config.yaml
vocab_size: 1024
norm_eps: 1e-05
bias: "none"
parallel_block: false
init_std_down: 0.0
beta1: 0.95
decay_shape: "linear"
train_tokens: 255100000
dataset: "wikipedia_en"
MLP neurons of a small language model. Each row is named by its layer, matrix (gate and up: input weights; down: output weights) and neuron, and shows model dimensions 0-191. Each number is 500 + 25 x the weight over its row's rms, rounded and kept within 0 to 999. Numbers have three digits each. A neuron's up and down rows have the sign that makes its largest values positive.
After each neuron's rows, "fires on" lists the tokens most often at its 100 highest values on Wikipedia text that the model never trained on. A number after a token or word is its count.

L7.gate247:486491509530501511460498480461449483494479505510497460512483530461459537508477499486478514462523513482493506551486466497501552544518527478494499546506524518505477504476484504503534540490473481457475514460500503473474556498517498489500514452487506516456474509564522507539497499478523487493507480467498511539471496552514527547501511488509486494491521478470561509524476446500470474520480500457470503542495494531535528461500520478536504527471486514486485517489488508469492499508505460522504505533481452486496510524504485478498550477500519479512541491543540532541528494469497489499
L7.up247:438466515506508524497559491517489491500449467469527519478482508516520528517476494502520497513522523457497518519472501488529466497435489504487496529488499542533550529475482494507483505519467496473479534485509483535504540465513504535477527506450507470531506476514509499542525469481453508452507504559528489531463501544520466522499467496541483501466549520467501517505498509538494533481534565505507504487506528534465519495498491497485509476458473528497549456535498513478495511492504502498498489503496522487474488510469481462477514552520496501536507529526488482509525499473480489480
L7.down247:507435477483468485521464498476543467498514524506453509479494533499493526521519525477502554470498550507499505512505509519492496506485482502476497497514480491476469493472490487502512500478465492555523455489554540516550519498474487497516524544503462542484500511510503494492500506536531447509481504511478517543488531518460546467522506505450482514535488478511524497524490495483501512516502497487524537466511522536495483540470530523462507495494471524510485508513540487490513554529480494512458523488538563493510493489479548439494452471480550515491491503474498489502496505518531530466
fires on: " more" 16, " South" 12, " United" 12, "orth" 7, "ir" 7, "ond" 6

L5.gate186:535477484472461474478485488493452501479510492541492475506479493496499502477541456538523456440478507447527508473495493511509530515509493513502485507514542476491479449500476542476486485546493518523494529459470519444500490496527500509548483511478463514523496475510492510478487490522458480507512513482506495509489492523491497508488468537484504481502511575544555523485517482510454537476505526495498488537507513520498473522524459489471543541487536484508465503447505514491521478473551487533522499478479526521509464532519467509478525510509497500506537518523519473506522495457551503525
L5.up186:553469499511488503491500498471517507506475529438501472501481502512487460515541537507507494462482529510534451495527447538523462513544490491477523541537480475474516478538528540507531509467519470492477510461472515498541500521546489461535526488534466485454493483490511491529535530515466462513490547472504506480490504475477478490498504492480477515520497544536534423481493498480505523487523477491471513498515532543498492487536506527522471475501511467486498484511499487489526520464498490467481539486490521505511486490501497512425527519460501515512504472508509509508502467482530505539
L5.down186:513507512508496505468548494502524505466529481512504480524499508502480503497505479483476477497504462487496520468486466493522489486503509502503507516509439516509512463504514467549511518534509525502514554485490462500503497470451511457503489503535490446499475532477548472443506492482453532503488528464482505527512533492469533487502495498534480591481487489518486492517521484451463521502478558513486537493493538491496482479511517500494451489541460516446545488511525514502525492493484491515523530519502483439502526547484516526516482501491507514510502499460505511462462454546482483482
fires on: "it" 25, "et" 14, "v" 12, "c" 12, "oc" 8

L7.gate18:456511506483510500502475515533489498540512459601500496533456463476517511495488469516487533465483497495498472441515478523452508491517496491488537461480469509532507497505488475515531509511470523488482504484530465492468523523566486521513555451454494494462502483478510545504497457501472559482519512490495490514529498508522515502484475542495507491477525505500470520524474497530504540468509552550500474507505551504496475538532512452498507504452518491500513475500500494487480487486528485528491512518495521485545491503538487485483509513538508513470511549531501510488500511477483509485
L7.up18:521461483477476493493487480512510501500490490534484497513505506524472517500499494510526530463461464457449448495499513516478478474495538512443534484499496505506490474501503546516493506509494453527515484484473488508489506468542495515507479463467479462484460473526500493535455498502526483522534509496516530505534556553474467466513501525529475491533515537471492511528479513482514438467500519524501500465486529467477472493518484556493509517489523446526533524500549512470507480524497539518500479460519457570499497475499498468508483476488511486491458510525526475468519513499505529466
L7.down18:481512477461497470513486523506541487525491453536489506511467483472547503478496480493483489454466497522506467486491512522516514510486483541536540456454442539552477503498507456520477472487451489519498449527478472501483492491514453545480485499500506526524499495485469564494538482492471525491475521473524474474469508485521519503506524475514520488530463519534511541435537521484478502502465499477489488492495540498535518505505501463532465474529513529463478479528485469501517501488494510536542461501497506515500504517510464494482492521490502539529493540516494509509524532545480526520
fires on: "ish" 16, "ian" 12, " first" 8, "ch" 7, "e" 6, " American" 6

L5.gate218:513484540485502477503477502568467498505467501466545495490537502531501500475469513450491440442527505499539513473484503469483517505518536508563498452476524546498517499479487515501495489485494521508500460502483490518483485462507534548502487485503542490509531506481559498483522476463530523472505484522486476543478529500496512508518478517527513504499503514520542475501504521532468463530473525514480491521465524517497470527520469491501504487496545481550521492512456486543484489460517498501506492520557500448497474498531536550482466521495479498499477476485478509445505487518476511504
L5.up218:530510488510516518477509532483484512466501507511538485489516482507529510528515535504492481532512524467481544537457487490502465446472519465495519445507520483505497454531523503503529506501510522513501510483452485512521576507502479513456487530486529490533524516508499497505493459512496503526550531498524437524529496493459563495492535495488534480493509481499476492532462515472474493505518521493499535524497516459542495519501579482480501489519539491479509486469528460525514575529465473490459491475505477522494494518543500471510471510513473519531509475492509500492531476503486515491
L5.down218:536459511527472514472496497496534470480503485516507491435510513546489502463477494517497460504509449502517506501497478509484514518458486510513551471468513532473529558504495513527529494533580461467499488493508489514466448460491517468513501499530503510484472509554515494518477559502505461490488534464500491508490542485505480507523458471526494495490491498514483483538531452489517506509499484493485513497490513458533475481519508477530482505469478485494481494506475463485542498502496497459543452476480487492482455469501497491480498445473492495494497497496512445431500508518489475495
fires on: "ly" 41, "ely" 22, "ill" 10, "im" 9, "y" 4

L7.gate86:496491497507535487499508471512504495489513533516527481527492521486548461491508455464529472482515496521503500492489566510494473579527485504531506458522483482510530531499510506462507477517482463475510520478482492512491477499516486499498499469495496498534526536504476525494499508462458523441469539528481533490508516481447476463497491501476521498502496561476501522503472497519465526479544532448467510544488472524537483499499508494483513500496549472526476515488521496484518492493516514460542505530497461509468471513451461454502469499520517459478505514462494447471517455509529509506
L7.up86:487507545507515534519490476521521487545514501500541487520475500535514489470487465505504516469510492530469520523515474537465492543504497497512498513494509493537505509461503488494501508452479460538496518500556495489485507518493502502528517492502509466517464524477491493537511522518528503471494504531488545463501504454483484527502497481458471562512465479499543467520450518482505540483519544535448540494511507496463525512465520459547482506466461482514446546516488471473469496473523507503514511471490494483524476529493503526497470532503548542513528525480521496480517517455466540526
L7.down86:519500556535502474503535533520577495517513504534527477507484476493479534487466519508466499502522505468499490526507467514476509536509482495467486525504542520527488520488434465518493544524485484497517499483555438492496528480500474508527469489485516529493485501479524479512514525538518509479515502490506517474484515508514550496483470500501537549505515489517468487453545518501527518499481469518479463510465487513497462503497495514491492385523480509557490500513489463490521538509505501577497504521509513503496492501502512506472494477489496498462529462495524523487482510516508490506
fires on: "," 29, " of" 14, ":" 7, "." 6, "ash" 5

L7.gate139:454517542473498496489502486540482527522506521527486481486492501477504520475504466493527489481469482459480526501472510518457520500503517470526477512506415514518533487479536533487516536518455486460440463498469486535448500485527503478482487484500491490489495471525472520491527476499491478497484473513510478444527545505467488523465494482521535484486483509498509519489515512494514501457540539490477473521507528526506493530493482504491448523452530520509455486520529522475469423496512550522485508479505468532467494531499483472474487494515452494468478514502538479465516496502511500495
L7.up139:469525442514481480510499508502483481485452513526529488515444459475474481491499502471490527470474496473502502516483517483503483503522476461509499490472491487462491442498537497495520512484502454549523483499518488453473534465529500532494468484513530557473544469466512489479505487531485490519541501461503496541513465537473564516470493511500523461473498507521491553521498517461515507524482510487479501477527506508476522486483464427521529523458518491475462485506472524508513459507500493470521499493521487524483501465510532514515479509505460517474494484553491466494479542479513490484
L7.down139:471480495513525500521526493527530494537517532522482471495512490490513483479521483536512507454469496524445490491509511501482459508500486477494488476520500489476553495523512471505497493486513475504480487544478474534536541532530474474502491525472555485508485510490528451544478512490512509509493513490541509509443473549533472509504500534481484509505553507485505533498481500466463512476490554469467520500507486539493469570462461466548495437498477503526522528468503513457459473454510507485533521461488500531488500522485515471480521529511534512525518525528484505528523502499490499477
fires on: " and" 29, "ish" 7, "e" 7, "ian" 6, "," 5, " American" 5

L3.gate242:451494499526517465495523491482537471485497494515484519466477501478505536488461501471466499458484488482477448528485512504514504502500484540511478485471489455460548470482505472509537555482513489515512484508537518496479481479538534494498495551490527482461452524504508480476504509507484464545506498488477516494523505504480526513522501533473443515474478506482490515440510487488501484471525526476458496485536504510519446514523518470468503480525552455501508532532522523445509501491502476490516512467482486504500473506566471510482523518511503546469524503482545500564489517500495506472
L3.up242:509496514508507462489546521515533495485511501540501516516528505512502510531518484491510491496499485499535505522497510498485513517499479521508524547478473503440526462463552484525568535505452464460528496498496538512571548509515519437528506530531500522464489495551496498510502515493470497507498507484518498522529493483497502509484493538500508529489489487493482546505503500526504554496548507468551508477490489490462504529527545497538521472540518500471535480496485495502489514509489475463512473431494481473471526503502498466498476498514456465528573523485530496498470482481507508505
L3.down242:520519493475485459535526530524563488482488503550517503501502524496506478537456533486501505457497476538475489473503522468519515502502486473511491528446482499478489514466465485519524501473509468509516487499506476470450519521454500472452495515527507499516503515482464477464475470511501499487514513513489481460501500522499474497515520492527529510528541505514483518495508520508513470487526457545487526525510501484523520524495488556525484415500498540394486478500548530491510528514503528517477459500484496491548477472488513503500524489468512483472476517473491482488491505510507445495
fires on: "et" 18, " ret" 11, "qu" 10, "iet" 9, "ist" 8, "ult" 7

L7.gate195:500528519502545488558500521474477475510488528511534503516499475469521496485529501453485455487522472504498511496518507490520515480532496471486493494487495516511483505539529536498515492492492494447505492481499574513488534466471500493515503524488552530537483480499509509535519475519456551479555473478510528510483507496442502461493543510482501479488519526509502516515481491521480494468523530452509532499478487521514495492511526445497512569505537521519476491470555493517518512532476501465497541496519489524546521541468497543479472487469509476490549549497498472498513455491508503481
L7.up195:528451486578523513472486514550502502476496504514495534532500506522524501494521533539527497511480503490504517494531517527507499488551505496482499486511490461454500455508491490501514510520542546505494478459496508475508443485461478483509508495535541473513483504505510501509536464525546456488519475583455510480478488510450472504478467493483513500497559504535515483484504458479481496473502501548516524507530499537525502522448463503482493518485487460505499469461515493520482539516460466499529528558491485503492491480476526529504499483486478499503498476485481521509494500474540479479
L7.down195:515531512485501495512472518507529521496502482492503492474487490468535495476484491514527498489530475521487523504548496503513460486486513484496443511466489478513505505525508530478519470510488514555453493499498486471512481500462483513482482467519514466514460514512549540483535509463497530538491516495504509510437489461479515482505482539499494500494466516475464466521503473450481501486481487503536508516501522558532516516535545497548489455518519511496570452494447457505501475519443512506505479474471534514498501512470498542511490508512550524540502513487510496547507555496474537517
fires on: "s" 28, " h" 11, "if" 9, "c" 9, "20" 9, "g" 9

L5.gate29:483492496542512503510558478494478478522517538491458519484480496526528504487485452518521486492500554500505482501536500464496486443475506525529437475507452488520484529473463507509464493498440492495515503482468554527464500499498490519475474477477486486510512524462522480518516463474459517483506531495496420505513554468531532507485495496536487475508489524471467490481485504465476488494479499455472474498487494509511493496510466478482500518484483557526477497478485528490490513516585486505478491480517516464501532497518544510479514515515476494462502473514538508524483512491513518473
L5.up29:503499493526507508520466524481541494525556436536484528467516502523526532486507490533480486546516513528488503497470485480520523459456503519493495482529503490547443493498440554477474497487464491490501494500452485486508501527468511510506493529476491449511478521497523517473534499496467447501535505542521511523529513513537558500475531529538496549506507524549493505505476510506497480536517544530478491470465525500453497511500500516488485463493477493506488511471515508511477479459520537528480508529497488479510468490477492446463487476522538524495516489454500519499496531503508510469
L5.down29:500507507426508487516487516507539505512498488491492481522507474451483471498495563465478486567470538522513462502496494505492538487469516488536513485515509509492498505479518484508519470503523506502506508492541447487512540508481522489550531471507509494502494495509467501487487482527549476529435479503489540514516501488539484536493497536506530485486506466542531495527517480513493486560527503498484485518512482489515502500517522521557514434515499476440470498499477551546506452498523518488511480509499476504522515481524472500541528455476475485510462518476463517463484463492492499480
fires on: "or" 24, "al" 23, "e" 15, "ar" 8, "ide" 6, "end" 5

L3.gate223:500466517499496475550490477502483459514520487470507484502542504500470519518481503463512509476480490514533540501498501539501507502535510473497499488473487479493445546497499460498556497481500461492492497438548526489486526484490508505534480480505490449498473479518559498487549508477509470499561545493540466509532539504510458499492487550485468534499512495503512458425519507510517496477469525466492511496464545516509481496476513490504481517434494491510516469505486478480512506509513482505552521475505468506535501569494509505487512481553496491486473517516499519510505500519520486461
L3.up223:533519528505489476524449477477493478566512460476492550524479541454518501525515520520499534498480529451536467516476473500523524496522471484486495501474486487490480493467503491486494503469510489487520521553547495499515513517535464506509487527518525503483496507514564501528520514514508491482508465532582509479447482494532519490486497497514485472500511498492513512512521479488517494499539494468513520479491464483531546497470520481490514518535500485492557483487514485447506503486459536514525512506490502531490490469474503524493472509564514519497534496511559518494513460551460474475
L3.down223:550481476533479478482481540480430496503524485528483488515519452497470516460490500498497484465482463498456522496445495508520459493478486465501517513504499508509493541504498534506534442495518454498472486522465488538533487476482506453530500488474499475503527491501518483520540461510522484511503494520489500544489516497511484538463477442490490474491490526521496519471532488485496479501509524529539496501490524481494480474505498474499469581470503496566490507494494519501497509505471500470521484477523516500511506499497484477490449542495443511503495538499511530524506517533505423537
fires on: "or" 17, "her" 14, "ther" 13, "ous" 13, "t" 8, "p" 5

L7.gate190:495514546546494489493514476500456467490496507525536483550512539492470523505459491459475509509524516444516513484480528517522503503525541482477521469483477498509516485526495492493552540523507547511555466466507534452496472494480533490503511482491544498507497547521467533510517510526478497517514489506479498470489475461499497478492542510468484493480500521467476518508500503537479505511480488484479494482512520501451514468433462502437495537537515467513504545486508515501473499507480463454502475491527542490520500480531524523528484447524456495498485485528487525471479511475543504498
L7.up190:513504474504441515547540488497498489481513509520463520515469514474521473514514534492472492544520491507503518509446481503505477551515558508492539512469533470507548474516539568494485481474522451472520543490508482510499491506530516481521450502509481458482561540497460505499492471471486469513503536531527507480516492479501513448518521528510518472487456523492474531501559506515512512513520492473485478515535474466494520441481492479493491494505531510496511482498452472503506543449480494502483506483496498498495487453504490495455502492470517536514488492513468533511463500518486499516
L7.down190:435491488496508512452511522480489478519479513464465484501491479490471531495545556502550495490491540490481495534508504476473531518513479481511523562512515504494466509501504534550509525530500514507524453470522472484504526495515502503523532474468466493511510519527498528495509450470521471467486500528505517498463531445491479515511518452467494521479481497501541497467471473481462468512496476486468451530512467491532506496503486488494477494533485471456503476522566470488494512510514511471484468501498475544513476492508494524507514480502493510464448539495527457466465472535502510534
fires on: "t" 29, "in" 13, "g" 9, "ist" 8, "ri" 7, "m" 5

L7.gate122:518438495488515452493487533476514500522530509468472487478518522551494486512503549527493521466487491479491490514473488511455520467441527532471465499456535503524466512479507581450482491521504498509519470521496482487494522484479494516462552508554461464486492487499511484567491495449511507467486511493469477529490532512487514547513503496521504490496494509478466492483499492502471511413509480492468510534532527507544516512484499545483500476490540460516539504511541497509495503487467469513522529499483476495483491496482473530492488494504476502499516499517485489506541482516506480483
L7.up122:450474520492506493465490555564513451483547458504504503496439508506524504506515500476532486499467510483497512437505514522487525494461495537480473493479483478523488540450465506476490537472502518531527476493466482484472513513487483483509478497568477511508516508534480516519487451547496472495539512535522467504497521493477523515485520507508487499436529518525491499581485513510508505477532484491501481547492499503451486512493546499496472484489502493487500500477470521518503517450513472496501542510489497461480520446476513517482501500501477494504518492492508474521527486481464452513
L7.down122:513505469513508489468476525488561524471445519500504471518478536492507517483489502496489526503500493470518504485509504495476541516457492508498527486498472511511506470517485518484526462516491504546476521511490470494494508498495519518494529474496459499511459476490475467520491489457499467484503482435470488485501493542516489520516512525505498515492482500531503529509498513495482551521466453464456473479510464503449482510510526496619540474520540437445483478501506510506479497525503480463505495508530498518475530484510451483552516479478490525513471539490491486455482486518507485498
fires on: "ly" 42, "ely" 13, "n" 10, "ater" 8, "ell" 6, "ce" 5

L3.gate370:534489475518535524501506494559514523479477527512527482503463544506470501482525511526503482548508507497489520466535476490529538556506507517536480486517543479486499503464484500463481519518511501529534445521518476509528487538525555572507501521502503544487545502548516544452475460472500513505539477525462506536486492505477467480494519515496526471534488479504477474508542551489502489492507514494495490507557490484501480489474482532495501503482510565511500481489548504490472499507514489504491492476506487518507464492501508523487437522474452542503538496496499495488462501515518525495
L3.up370:497462509491522492504436489500507493463477536469459474516472533537504521535457478490470532503479468502499480500519491491514502484471517543472512456540526473482490486495511508466513547506522463472479552518526491511489442506522499507495495504511523517503508534502482490499493499507549477526502516456503498523456484519495510511551502508482469482505537494479485558473524489486450488541501501457540486501528502487592474514479500513500539463446468509490520502510468450448485541527469490486528493510469501520513467503491479498485519476501501506488492457512477478529494479509488495526
L3.down370:506536535485541534467482507504430545522507475495483505533527497519531526474528531507489490517477504515510483506489492542510488505494486489462564511490505479536475496487478510487516495489436491480486490487510549500479512509512517512525507449488477482539528531512489521541486518533492479499489516512499506530540503490505508477479491497508466466457505510496519517516453459511492506490476487510503518502494486540519506505482523433486504556557489484460501471491541536492513504498513475504433489490516509557509491512515509502454517518530443527538517506544499479539487461442508506502
fires on: "ag" 20, "im" 19, "un" 10, "est" 7, "eral" 7

L3.gate16:493490489508521521517462511562512515511546549484483534510506473470495515494526494488456494485494475512504487488498510466474485536492534488519487478500469480482495466508485498450466515497509546465486504490468488525542489563503460496453491490503525518517511490529470506490497464511537509551499531508533480448491497487467455495510527514521480499443527544525485445533493524514515506510513504473508539466525527485530484485483477478418512491496516517487498503487485485488481490518452500543515488535467527451437456531515508514501492495508498498548492506489504518509534466495507519483
L3.up16:509485505545481499475514571581543500499484555512515492531484519489473537500501484459526517505478494514523520459521473467452540503512509485522505517483507516509481485499538494538543520525500511475466481509516523505487509532467498494498476496491520535494507488503490452496461487480506490501537516502477519449505492478510501496509472505491522472545506472480548492497499499491538538493504549534457508459490512499527531480498477529508505514481483479477461487499497507540488471503470486485518456500445532502482534521547538524549492478492476495525476533465542471503537460468511502523
L3.down16:514516536543503483499506547487495439504513497489456466509460477520497515509519455530481500475546504505500491449466532511514530510505487524503492494476455481485518533481524539491512491487512482539462537490520452490511485491518513483506450505480481524544502474511503493509456513490515462525517489476517505520489568512512501451502519498552484494498485528412488518509515515501456475515508490506479478502501497526495496479493475507497495458477479507436522532530532527505454504501511490437496493539466466485508468487497521513540518496475468497496424500520475496507513503507498503508
fires on: " sh" 27, " Sh" 22, "h" 20, "p" 9, "ch" 5, "q" 5

L7.gate29:482488535502498511511502486480486498556497519453489502493492503483538474510531485489475462514515485483488523486504481476482506486493554500514487468469502499484524478521469521522486518463497512446488496497493506506475492479541517491510480550512525422478447483499490492468495452514494510544556513534493472499486493457529506478548447495490455523464477513547492483491478533522495488514503554487459559487498511491481465507537460530501470509507489514505511458506509510512492517493560489513504487433496487488504481534536500487468526542539499493497513473496480550471480529486501482479
L7.up29:499509542537498525477462477545509470523549512489529508481457547532486488474490480457511505519534519453471537543499489530532543491515488501510494487482521477479507475511514501488491501476513523486511505494455471485460454500483503461498499457514551467493501478471493538528489470498492447504487549492504488525475472528494470526499518553485456537492484509476487509472473497494490501523527467506447518536486516490481535485499560481506500481463495490497510510503484436509515554488458506491486462463495507487483483501475475488483499532559508502517514444497528510533510481502494479496
L7.down29:488492504463517487508455498508499523502539506492518495514492500538515490492447491478490520537481528471530502516532487504479490516491488504487486532460503484480530478490483498522488471510497529523498554531474496518526464476520544455509485470525518474503520536498516486528483454492477499507475520530489469497481479499451497477501427570466480520456517536536504458533449516488443472517499492505525462528450488496535501557507473515490490481488434520460517498467516506497480515498477530520469468467478478498495485490476465509439522489493514529474517483466516505509494495517493520506
fires on: ":" 31, " of" 20, " /" 12, "N" 9, "ar" 9, "e" 6

L3.gate237:464478480525465450505474478458504506526505516494497528551488519505474448484524510465507495477538521470500543550498499499515499523510486430506530522517499466524480495474485496462530488504541495495506467482530537444470492501545511473525519494502544487507501474513488547521464466517501522507519515484491489459471482471520501518516480493500507506515464533526530519504539478500509498511536550463496504512570518509486527470523474532497459527486500484530521495480540476498517504520531481432498493501524518497465489473542496478522464520510493469484492464524535526490487518466498518526
L3.up237:499485471498497515484518486464488453508492538509521507500478497465496478544497513494507470477484511542490494465534512533507480474519495506494550524528508473476501505493476542524505508454485447501505539492527530482452493452470502507493497496501441506496502500449503506485498510473502465486494466476536499487485498457504501527472491507482501489494506505551506552514496464569539517567498454482530491513511467483474448442484478461515502509487467504521494530509512492463503512490496510461468525535491507466537467521546492508460473503497534457469508479489513523532502527454503504476
L3.down237:540490520526477504492514501478407538492484512519515564504520465506506454469534462510498493488503474512507553492487448478490483536485519497473488494496498527537503509482539520477501536506471444527446520549514492527539486471480483474484507509518499493536518494491532521493533457506501542492521511464472510499458494494478477498497522486495510500548535480520498462479528516510516496530494486483481529485538482520508442491499485499504497540495484504511524491532507442476490493488516505507527522509504495473496527538522507507480490505508481522532473495496527525529530534457426540494
fires on: "." 93

L7.gate125:486505474517535509531497509506469517500541510523529525535443478473503488460489509479486469420481482480507474533519531537491531533522456485517494474520462491495517505540498495500506472516483528521491493482484463454450487460504472488517477507497505512557496524522489486559506461537526510481523499478546430543496502491508486446486465488494502480518484525503500518504513535510506464489482478503508493550534520462526514496542512482484493511495504487502451503550538484519521486490513516489479491470496486538479485523442498497510440497496495492505495508523522481513489485468505550510
L7.up125:486504479500519506476471517541518519509482477545543511501476500493514514525516520504449545487466461475524516507517494513488516520519493544503512498535514523467499481557491508502477498507538539499453491510471518508510466515479513470498477469479562475481511517559475475506499460489505507451555484562497504499500443479524491565506508518502487507518489519520536524508503550520506488530494529512483513506494475470488498464473520491530494480454496516502524513471478512513519535498458537557516484446516544533495493506509490497473471497499521471509497466447531504489471525529491501474
L7.down125:499443503522525505492493545499555542492537522465502514455544516485501536480452504523514501511489489519464477514413500517443534531519489490480515492540494501481476540532515509511485526488492496508447496491525472545504504510475501497452503465505527505509464500546520519515498458476552511537508523539515538520503470489522497501463463502548506480531497494521505467497578494570522495504525523498478486518467520522482525496505483500492482475493484476461477546499509500530463487500509499515469469523518492502507501537468519484489513484515471503486490507478517492505478483503501526496
fires on: " H" 70, " h" 21, "h" 8

L3.gate86:540482498534507478474521486480524468522515531542471478526531475504511510474537508480480493471485521496526505457502531526516512488507462513510511454479546484481525482537500487494494486512513507481480528516495485478503456521482498550463476497473516480459482461456502540513467497485476475445563544471475458503517492491501503424508469513512518503518489490541530452489500482524489483515497534481491503482497479513516527484503491483438520503519559491528489480515501512535459482477475480475517483459495496494482527501488512516504523453562520535479505466498484505517479455530532496506
L3.up86:501535502477468477487503537498508498509504509510517513490496495502491489471496504530472489542467521487524492494420471541480467489502540490484476529505490503484512515483485513530491436492448468528550535512483480489521474524511529517498507489492483496530461502494515493509513465498531495496539488504490551495486562503480519489516536477543501547528513504482505559536485512506546509523568522517484540487481511524505507513503524505486468506486552488517516512487457484511522494471536479463461496502538467559532468502505520483501494518479494516531535523509539510458449508547487508486
L3.down86:458501517495521474449475531454506474470539502503511509496508502464487505500478515503502491506499521531519498517492515483528472535491503472474483497519504472460466488508463521453503518537545501473481510482466530498489505552503500502518470514458509510478551524557543474466524511472469463465520498512503527474536498511478493492522529484542522496450526493520521493473505509564483505533490494514512469471488496461498531485530527485479466533493554478509493518488495512483514507509519491471440533544497501519505534494527528526514509546515505477448487524523512514540449477531477519541
fires on: "p" 62, "t" 12, "qu" 7, "ased" 5, "ed" 5

L3.gate168:507490521515503488511439476485504505469524477557470533487486524534471535503505509495529456490557479503480490504514478488480532547506488477523480475562479473490534520465452516486452488561508503470472552526498483518506525519473495542460541470520500451500497497519507512494520483467487491474566497516491525508506525527495482485502531524505463518520483460481502528505503491482479460508465499494507585502529490472491482486481511526466493490508534469497492540500545477481496478512515485495496457498459495464500509502529514486516530453480483486506527497492511536488508517488468490497
L3.up168:469477509551512523512484457461532487529510502507520491523506529462468475554532528524477537507479487490506477536494502520520529543506495492502472495517543472506488481492495568491519541474548547535509533495471532505507507474526523485478526565544504498468517537476495521549483510497453504507485516490518470499524486487498474470517473548519550521497500503513503462492510490506473494488470498524500523468488454499483481528444539472468491511509481467478560487480535487474497471470510503518514495536486472493515509509534510490474517517518494477492483468464501502509540485522463479531
L3.down168:496483543512528482468439504519576443497489526486500536506486516480495530533493497501462519502457495510499515466524507498469500524521498521527504491505490486461514474539505455547493545483502485530447471523540472515503485497495490512499509493495483521504494505523503488496545443497469540454511487487484485461486496524510524470479511500513495516498528480477507553524478538528477520506448515496483448529517504466508450498492497475501458440509473520454512497504488492514479469492506500511472491521459443527501532497530520472513540524490517520515467530498497520520498500495518500438
fires on: " new" 39, "ed" 22, "ew" 10, "g" 8, "ad" 6, "ther" 5

L5.gate109:510432517486493518526503470491485535495539519520450527520508534477495426496478527511488504507481468514546512509485496464503502467474505503491483547541484527494491492511522484473474525486500558488500535490529498511444465530510510501502504468500486523479478529507491523485484471528494483474551503513490543450489550475499483529497478475483560533506488539509534548484523482522526483461533448480495472491481479509473530516485473517483535500508504519509480456496487529491489469473509499494481504494485536464486526511505465503486450455493534504482515509480526541514506555503484522507
L5.up109:510516502480450542503489513488491481503488502520481529525523509504448535529503551522488502504527494489495458483497493509493476503480509502468522529493497483507513478519536469494488486545504498432489494505516491510516498510437517487516487541455495525509482510522493521512495467507539484519537546537463544533525514492531515516528462505467548493526456437544492473518513469538529524486530516556480500490471511497514518484529454500513505528484491484512486462544524516539523484489480489530500474509536472488527499513505515470473517480467514470541529520529487459516532539545515475514
L5.down109:515472474464494525487499471517425492495494517498508462500508497490462479532454454513491543485491478466440497460475494476497479501478504451540501515486535522503538494475485502460459486486532503462498493503559490491527495505526526490460530528458491465471490475494472487478536485487495494503485463490498470484511464504480515547502513517478479522491504508488507512527497515483515481486508521484496504505527488521522490543496500496475569478433507509521501525516502513500459502513495499482462442486454474509481467520451518534551523514554470478470474495459510528506509532488491503494
fires on: "ac" 26, "ight" 21, "s" 13, "as" 7, "us" 5, "ut" 5

L3.gate123:503508522538508521500484533449488500508502549514494523521499483496506480503484485508478473503487496520500505469496437476491514504534535458523483458469466493482487476520490536485517481479520483485512516524524541453429507484484534519515442518457514483505450497491444514495521505484486541448514508515525485463511503487516490480523483548481506524474517553540520505508486517520525519489515498487523496518524537490519463473470504518491544487469495430495459513513494451534475533474523511520498515477508520555488458521500490514498479458478490460506508509549488517464496514509476524484
L3.up123:523509504524548526524509519467513527476503518475489493501466482494490501526462529500471517500557498500495522451497508485507465530493543517507450504442468531520489519472489509505500469459488514460530505541494495486488558472493516476511488497468510500467530502511404550487510508508518519473539532479541501500486474487494524489465499511547542541449523509529497485488450506524507542516496464487506480490506501507502508482506450527496474482530491512517483465444450441532500521508500485515503532499507525486489515465488513495509471500533459491505509494543505481498516491505499494531
L3.down123:479500476493538515490525527433486507518462477501529492469505514490501507525517522521512515542477509475477485516495530491504500469472496485466504501531499502458521519537473523506493476449517477457502461510499558509536515500519490464524475535459524516504524518485490513467495550501539505506480512516449469461526487492492473512465502503522507502450508501522498550500499460506491510495502507473533470503521474496479551502512500477456496486509527488415519516501500423483526509448469493465525509526516531504524462467501515517469558519488448507529517487498507487505500487517505507525
fires on: " first" 25, "ver" 20, "inal" 16, "F" 11, "t" 9

L5.gate348:504446521491496498458481507481523504514508491464477544554473520505518471491486534474511499497498479510446537502493504485528501493505512543516499497496505515538538515461498508505510486502503509453449448453495560466464479498461502498513526460500461490485473497511513505500498470481525551530488540489486495514505547512518465529480465513491477435524465504498508536485472470511537478476501482460523507487513539499546510504521470512520484516483511507538454517508487560494488493504572528487512523513534501523492449520517517473496507524508535508511504454520512512543502530503513484508
L5.up348:512505536489466484466521493479553475483490453515470543504470512501502490501524548494538528487487524521482546507494481466517513481518498526518548515512499484500556474476521509482502514487532507450474445474525508469525520484497525480488519447565512505478498502460523532481518510469510536516480573449536500498513485484445500528509510506501459454523480539509519483496508507511509503521512500461537485507503532458530517504494488506523461470480496486517510518521503487487497500483539446468503535496535501488514457478541455468469499493495535530494502464481488524509509513482484517493
L5.down348:510539530506527527441483475495627502477523516488484511523491493494507492485474514518512508491485464533520495524485485499530516490488515522511463481516492537498530482512496514508505486515507487480499481488535492497508490507479510463471500516543527520505473468479508512509522489482475483533477486536518498534503510486523524546473509514508478513507495507475473451475555521492532465555471477445499454475511502450456468524486490512538528435455498502490532507528525502514479535456497475513501527507494494507495519519467510503473501527533546475497464481497489495455480477482478516506
fires on: "." 26, "I" 12, "R" 8, "S" 7, "C" 7, "T" 7